From a checkpoint of a small transformer trained on Wikipedia.
Architecture: rotary positions, untied embeddings.
Training: a variant of Muon for these matrices, 160M tokens, 5594 steps.
MLP neurons of a small language model. Each row is named by its layer, matrix (gate and up: input weights; down: output weights) and neuron, and shows model dimensions 16-143. Each number is 128 + 24 x the weight over its row's rms, rounded and kept within 0 to 255. A neuron's up and down rows have the sign that makes its largest values positive.
After each neuron's rows, "fires on" lists the tokens most often at its 100 highest values on Wikipedia text that the model never trained on.

L6.gate27 [107  94 114 127 104 135  74 143 145 127 118  99 134 150 132 108 135 136  80 141 104 153 108 148 128 118 165 127 111 152 131 171 146 125 140 157 127 141 155 115 129 103 131 134 117 117 168 182 134 119 122 198 153 159 124 115  90 143 104 113  92 122 112  85 118  96 160 127 160 148  72 155 129 148 133 160 153 138 111 110  94 150 152 169 154 144 114 181 115 148  83 104 153 138 127 114 126 141 119  79 124 119 122  97 125 134 128 113 130  87 144 134 136  93 124 173 149 175 144 136 137 114 126 134  95 150 168 112]
L6.up27 [103 120 106 155 114 115 169 136 120  94 137 142 153 112 148 126 124 137 134 127 110 154 116 117 114 117  98 128 142 116 154 112 137  95 113 131 129 129 107 103 156 163 176 114 119 125 154 141 153  97 120 149 137 162 129 127 142 109 157 125 124  88 114 130 109 104 117 137 107 137 110  98 136 133 121 169 165  94 129 127  78 152 119 112 116 179 102 152 123 139 128 100 152 142  51 119 116 131  71  97 119 115  78 127 128 177 135 148 139 111  90 119 135  93 151 171 172 134  89 124 123 131  80 178 146 163 133 121]
L6.down27 [129 170 118 104 135 144 117 150 142 143 114 103 102 153 107 110 149 114 154 112 116 104 112 129  90 137 127 172 115 129 132 126 173 114 102 117 129 148 137 159 147 118 128 123 101 151 177 144 162  70 180 153 101 158 120  85 152  98 104 153 143 124 181 129 140 118 122 147 145 131 120 118 149 153 168 129 179  99 120 106 144 153 152  97 144  96 104 169 102 112 121 133 142 161 196 112 148 141  74 105 166 175  86 103 101  98 155 124 117 129 103 101 146 157 123 138 122 141 149 158 120 183 160 120 110  98 140 129]
fires on: "g", "f", "l", " such", "ac", " |"

L4.gate370 [119 142 115  90 148 117 141 130 124 118 124 168 110 115 107 135 132 143 142 142 166 105 178 129 105 115 160 160 139 138 119 116 129 102  91 160 119 109 170 182 114 107 108 103 134 114 162 131 103 118 144 198 121 124 147 109  97 143 145 119 137 172 115  59 125 149  77 150 160 100 111  84 165 126 104  95  63 174 141 131 111 154 142 125 103 156 119 145 107 116 120 118 111 152 142 155 101  96 170  96 126 163 101 104 106 109 116 149 101 114 123 128 105 124 129 150 156 126 145 134 116 126 112 124 105 142 103 109]
L4.up370 [159 139 122 113 108 129 157 100 122 144  93  86 145 122 116 153 132 172 111 145  94 144 112 118 112  95 110 130 157 137 131 151 113 133 127 153 103 164 145 187 129 128 125 127  93 132 122 170  95 108 161  94 166 107 122 161 185 133 146  97 156 148 116  94 134 141 134 126  69 123 172 136 129 134 124  99 115 116 103  88 123 149 124 138 143 116 134  90 107  98 128 120 159 125  97 162 152 106 122 157 143 127 129 142 152 168  91 118 123 142 119 103 113 118  89 143 116 129 107 108 160 138 135 135 147 138  98 120]
L4.down370 [135 148 127 132 131 135 139 155 143 206  78 112 129 163 154 166 137 114 140 168 149 156 177 174 133 148 135 127 143 110 131 138 153 139 139 121 155 136  99 147 110 147  81 140 130 103 137 107 142 153 119 124 139 137 120  99 109 143  96 130 134 112 128 162 132 142  89 122 118 114 143 107 110 114 158  94 103 133 180 160 115 138 131 110 123 130  79  78  85  97  82 139 145 119 142 119  70 125 158 177  89 106 138 121 136 162 129  93 135 169 159 156 156 143 149 117 168 163 160 154 109 156 128 112 133 108 109  93]
fires on: "g", "y", "is", "O", "ft", "ug"

L4.gate64 [128 102 126 128 141 108 125  96 112  85 161  75 165 132 123 131  99 124 128 137  93 109 136 107 108 130 106 130 128 139 110 134  91 123 101 133 117 126 103 141 134 127  88 141 136 140 159  68 150 125  90 119 144 178 103 134  74 139 156 148 121 141 120 117 126 133 148 114 190 129 127 128 176  92 156 162 139 156 124 118 136  91 113 104 138 123 116 127 114 140 114 115 154  93 122 174 136  91 105 108 107 116 135 104  70 137 146 138 131 105 127 111  74 126 139 123  93 115  92 145 120 113 128  67 128 143 165 163]
L4.up64 [115 146 118 163 135 156 169 144 116 130 132 135 155 155 150 161 165 101  81 101 143 126  69 111 126 172 143  95 153 123 147 130 167 146 120 148 139 144 128  87 147 130 117 138 149 131 189 119 160 120 113 113 113 138 103 136  97 106 108 134 150 141 150 117 150 148 163 108 100 188  97 158 166 109 112  95  93 139 146 133 109 147 128 123 104  98  73 142 103 100 119 158 151 132 142 132 127 120 133 118 116 113 122 107 112 154 102 118 117 106 131 121 128 131 142 132 143 110 139 134 113 133 126 122 135 174 131 183]
L4.down64 [147  94 126 116 116  97 116  99 135 123 174 129  92 137 140  94 110 123 154 133 114 110 107 167 124 127 146 143 178 122 110 135  98 140 127 130 134 125  76 139 133 136 126 160 117 112 125 139 149 123  83 115 126 141 146 152 180 132 130 106 129 147 136 109 100 135 145 137 190  91  96 118 119 111 142 162 152 135  92  97 149 103  80 104 147 141 122 112 100 130 143 138 182 139 109 154 200 140  94 127 123 101 132 108  80 156 142 149 136  81 127  94 111 113  76  80 145 137 100 131 123 141 133  87 143 150 149 133]
fires on: " (", ":", "-", " in"

L2.gate62 [144 147 126 141 140 138 149 147 122  89 110 133 136 166  96 138 120 145 113 179  71 122 113 114 126 118 150 160  82 123 121 126 104 120 134 106 142 118 127 121  99 151 102 188 120 118  64  91 112  81 137 121 133 166 138 118 165 136 118 133 163 116  80 159 105 114 127 118 174 105  93 104 153 142 135 104 144 152 155 137 137 107 128 103  98 134 135 147 108 126 104 175 134 171 112 117 134 121 108 155 107 158 138 114 119 168  92 135 149 107 146  93 147 159 137 132 130 132 131 150 113  49 139 127  72  98 144 118]
L2.up62 [114  92  91 118 143 163 162 146 146 136 118 120 142 138 134 140 120 147 137 136 165 124 114 124 185 113 128 109 135 139 145 124 103 122 154 108 127 159  75 154 146  81 148 130 160 134 102 133 111 127 143 183 140 186 140 112 163 148  81  80 107 102 143 170 132 108 134 176 170 114 136 138 147 128 134 150 139 154 127 165 147 137 112 139 122 154 129  99 150 146  95 136 120 155 139 126  80  81 165 117  89 173  97 101 138 128 158 127 122 162 128 140 136 134 125 164 124  98 114 114 141 129 123 148 102 139 100  96]
L2.down62 [123 144 132  91 119 148 141  85 144 139 154 143 153 123  91 119 119 161 117 154 114 138  77  69 156 166 100 150 131 104 168 147 137 120 131 146 154 125 118 118  87 142  88 102 129 165 130 126 133  99 183 151 143 101 105  74 145 128 111 127 115  94 105 161 109 139 121 101 113 133 116 145 130 128 119 147  75 117 177 147 107  96 103  78 186 155 133 134 108 181 103 132 113 114 129 158 122 104 132 129 132 154 117 117 106 142 163  88 129 100 123 110 129 132 144 144 117 160 134 154 148 111 104 110 144  94  96 130]
fires on: "a", "i", "e", "er", "al", "la"

L2.gate87 [144 147 124 110 147 130 160 126 151 144 147 154 151 121 113 135 140 134 132 119 153 138 138 125 148  90  88 116 126 144 104 156 139 144 169  76 106 138 156 131 137 140 136 101 120 138 137 154 130 118 148 139 164 135 118 116 107 103 124 141 129 138 142 141 108 125 143 156 126  99 100  71 183 104 102 128 118 171 126 135 173 120 159 109 153 123 147  90 155 132 132 112 159 144 102 122 142  66 151  70 153 126 130 125 116 111 119 121 122 103 143 137 102 149 136  90  96 100 144  61 142  92 108 163 127 132  72 168]
L2.up87 [120 168 153  92 146 104 128 102 132 163 152 113 143 127 134 128 119 161 140 156 100  67 120 144 176 155  85 133 123 164 111 100  86 100 172 149 117 152 120  93 129 184 147 141 155 128 112 114 125 152 145 121 119 187 120  87 135 110 108 120 108  85 144 130 143 151 140  94 168 136 144 115 123 107 158 135 103 134 169 114 100 157 175  55 111 142 117 127 146 111 106 113 122 108  83 153 145 108 121 103 100 113 149 115 120 156  89 136 114 108 121 155 125 133 139 125 128 113 130 115 127 140 154 138 157 145  70 113]
L2.down87 [120 153 108 163  87 115 133 127 148 125 118 109 141 145 125 160 140 120 120 131 104 144  96 139 119 121 130 146 149 161 123 136 114 156 128  98 136 161 116 156 161 146 150 136 120 136 134 109 174  97 144 106  91 142 114  95 132 129 104 141 140 162 133 142 110 159 175 132 100  96 163  76 137 108  93 144 140 154 164 122 138 171  85 130 118 128 129 126 108 131  80  89 171 152 100 116 153 113 178 114 132 155 116 118  85 123  86 101  93  96 110  93 147  88 133 104  95 164 111 130 155 107 162 158 129 154 193 145]
fires on: "et", "er", "om", "ed", "mp", "im"

L2.gate5 [127 148 133 154  98 134 107 167 133 119 140 125  83  77 153 136 132 158  89 124  93 144 105  95 111 120 147 131 103 130 168 155 110 155 162 131 125 158 118 159  66 113 169 172 108  94 129 132 108 125  94 108  70 147 126  83 135 130 163 137 142 121 121 103 170  92 137 160  97 106 129 134 143 139 137 123 119  92 115 160 143 119 112 113 127 128 124 148 130 127 124 136 119 147 149 145 134 118 194 151 128  82 139 126 146 109 183 140 167 119 138 144 162 100  79 132 106 115 126 151 130  89 126 136 100 155 137 138]
L2.up5 [124 204 116 147 125 154 136 132 137 147 122 102  90  98 155 114 125 122 112 101  74 136 122 104 109 111 114 151 140 120 132 155 128 143 126  98 135 188 102 117  85 114 117 131 119 137  75  98 105  96 110 110  89 104 155 106 133 139 101 145 150 131 116  74 157 175 126 102 123 141 125 167 156 138 128 176 125 148 126  94  76 113  98  85 107 115 116 174 134 146 144 123 111 122 136 100 136 151 130 133 111  96 158 102 154 124 125 142 129 102 119 131 124 122 114 150  96 101  85 141 120 107 164 156 146 114 161 150]
L2.down5 [129 213 134 118 102 165 113 113 138 114 161 108 125 120 154 118 149 126 113 106 148 150 114 116 121 129 139 151  97  94 119 143 137 124  86  97 169 159 116 164 152 140 145 129 116 112  99 146  85  87 186  87 127 169 113 150 124 146 157 105 152 126  92 116 151 116 165 141  94 126 159 124 131 115 130 193 139 105 100 121 110  96 160 102 111 146 141 126 128 158 179 103 136 115 125 127 183 127 153 146 104 132 113 101 133 131 148 146 108 146 132 158 114 125 140 154 120 134 131 120 107 110 131 131 102 107 139 114]
fires on: "re", "al", "in", "eal", "e", "io"

L6.gate33 [108 103  93 122 121 153 149 100 144  89 158 115 115 124 168  94 122 133 139 111  93 139 102 173 120 144 134 156 116 152 154 117 123 130 119 138 128 121 158 175  65 185 107  92 139 139 161 146 136 108 134 150 147  96 121 145  89 121 153 108 110 176 139  87 114 130 141 141  99 125 131 127 102  92 152 160 147 109 109 156 130 152 113 142 140 110 114 163  94 120  96  92 119 131 122 146 134 160 161 182 147 142 117 118  94 142 144 152 117 118 170 159 101 113  90 138 138 111 138 133 107 115 106  96 101 162 151 140]
L6.up33 [122 127 116 130 124 136 118  88 149 145 105 131 124 109 160 145 148 131  74 122 131 118 114 100 129 102 136 103 172 129 155 128  92 157 129 128  72 185 134 113 133  83 134  89 107 150 159 103 104 139 101 141 150 145  77 119 116 118 129  94 160 153 118 107 159 143  98 133  94 171 130 114 125 165 130 163 145 129 141 126 111 101 118 152 133 156 116  89 162 150 176 130 100 148  91 111 107 135  96 155  91 182  94 125 171 123 126 126 108 149 169 142 132 137 134 120 138 131 138 149 119 118 138 154  78 120 122 161]
L6.down33 [107 110 147 141 110 131 135 110 143  95 118 131 136 156 143 148 103 103 126 153 115 146 170  99 111 125 176 158  75 127  83 159 149 141 102 124 139  96  83 117 151 118 154  96 127 134 108 163 120  97 127 123 126 155 119 116 147 161 173 116 151 111 134 191  86 159 142 116 128 111 102 109 161 131 120 145 164 120 121 101 150 157 108 177 129 118  82 138 120 100 129 140 136 130 130 140 142 148  96 104  76 111  76 100 122 147 148 150 131 113 111 125 155 125 114 153 129  74 101 150 139 186 139 138 152 160 131 129]
fires on: "-", "ic", " (", "g", "o", "f"

L4.gate176 [142 121 120 159 123 136 144 177 173  75 102 130 124 126 160 153 155 140  86 109 141 130 103 140 129  98 112 133 149 142 164 118 112 158  82 116 151 143 156 116 121 129 114 122 111  98 183 148 125 119 163 150 134 137 143  90  59 144  98 132 167 129 134 125 101 180  96 137 143 122 166 101 118 125 193  90 154 141  97 145 105 162 164 155 172  93  93 117 133 134 144 117 116  98  76 148 151 102 142 114 172 110 119 135 126 131 162 119 126 135 126 153 113 147 116 111 131 135 159 117 118 109 128 149 111 140 108 156]
L4.up176 [161 144 126 165 121 123  58 116 150 167 124 102 133  89 180 143 114 158 127 141 167 106 122 135 149 115 123  98 108 149 162 124 110 158 144 101  84 145 101  90 139 107 127 165 155 125 124 117 122 116 149  80 141 155 128 147 101 103  73 125 123 109 158 146 102 152 137 145 128 127 144 132 149 101 142 151 136 143 127 159  83 137 107  98 152 106 128 108 103 177 139 181  93 136 155 107 141 120 110 126 161 116 122 124 110 144 142 130 140 164  91 130 120 112 109 151 175 127 135 163 148 152 149 123 139 140 107 131]
L4.down176 [106  96 118 116 107 115 128 141 132 149 156 150 153 119  89 132 195 100  90 108 123 125 110  84 170 126 105 158 155 147 134 112  84 181 186 104 130 119 146 152 129 127 116 118 115 150 120 143 138 141 129 100 109 110 108 112 150  86 103 117 136 165 139  79 115 140 139 154 109 134 144 181 168 130 107 129 137 141 100 129 145 138 110 128 131 160 150  89 136 151  96  94 100 125 153 124 155 142 117 113 167 136 129 134 153 113 174 115  90  96 142 137 151 120 160 150 128 165  98 126 164 103 108 125 117 160 147 142]
fires on: "om", "im", "ra", " sem", "iz"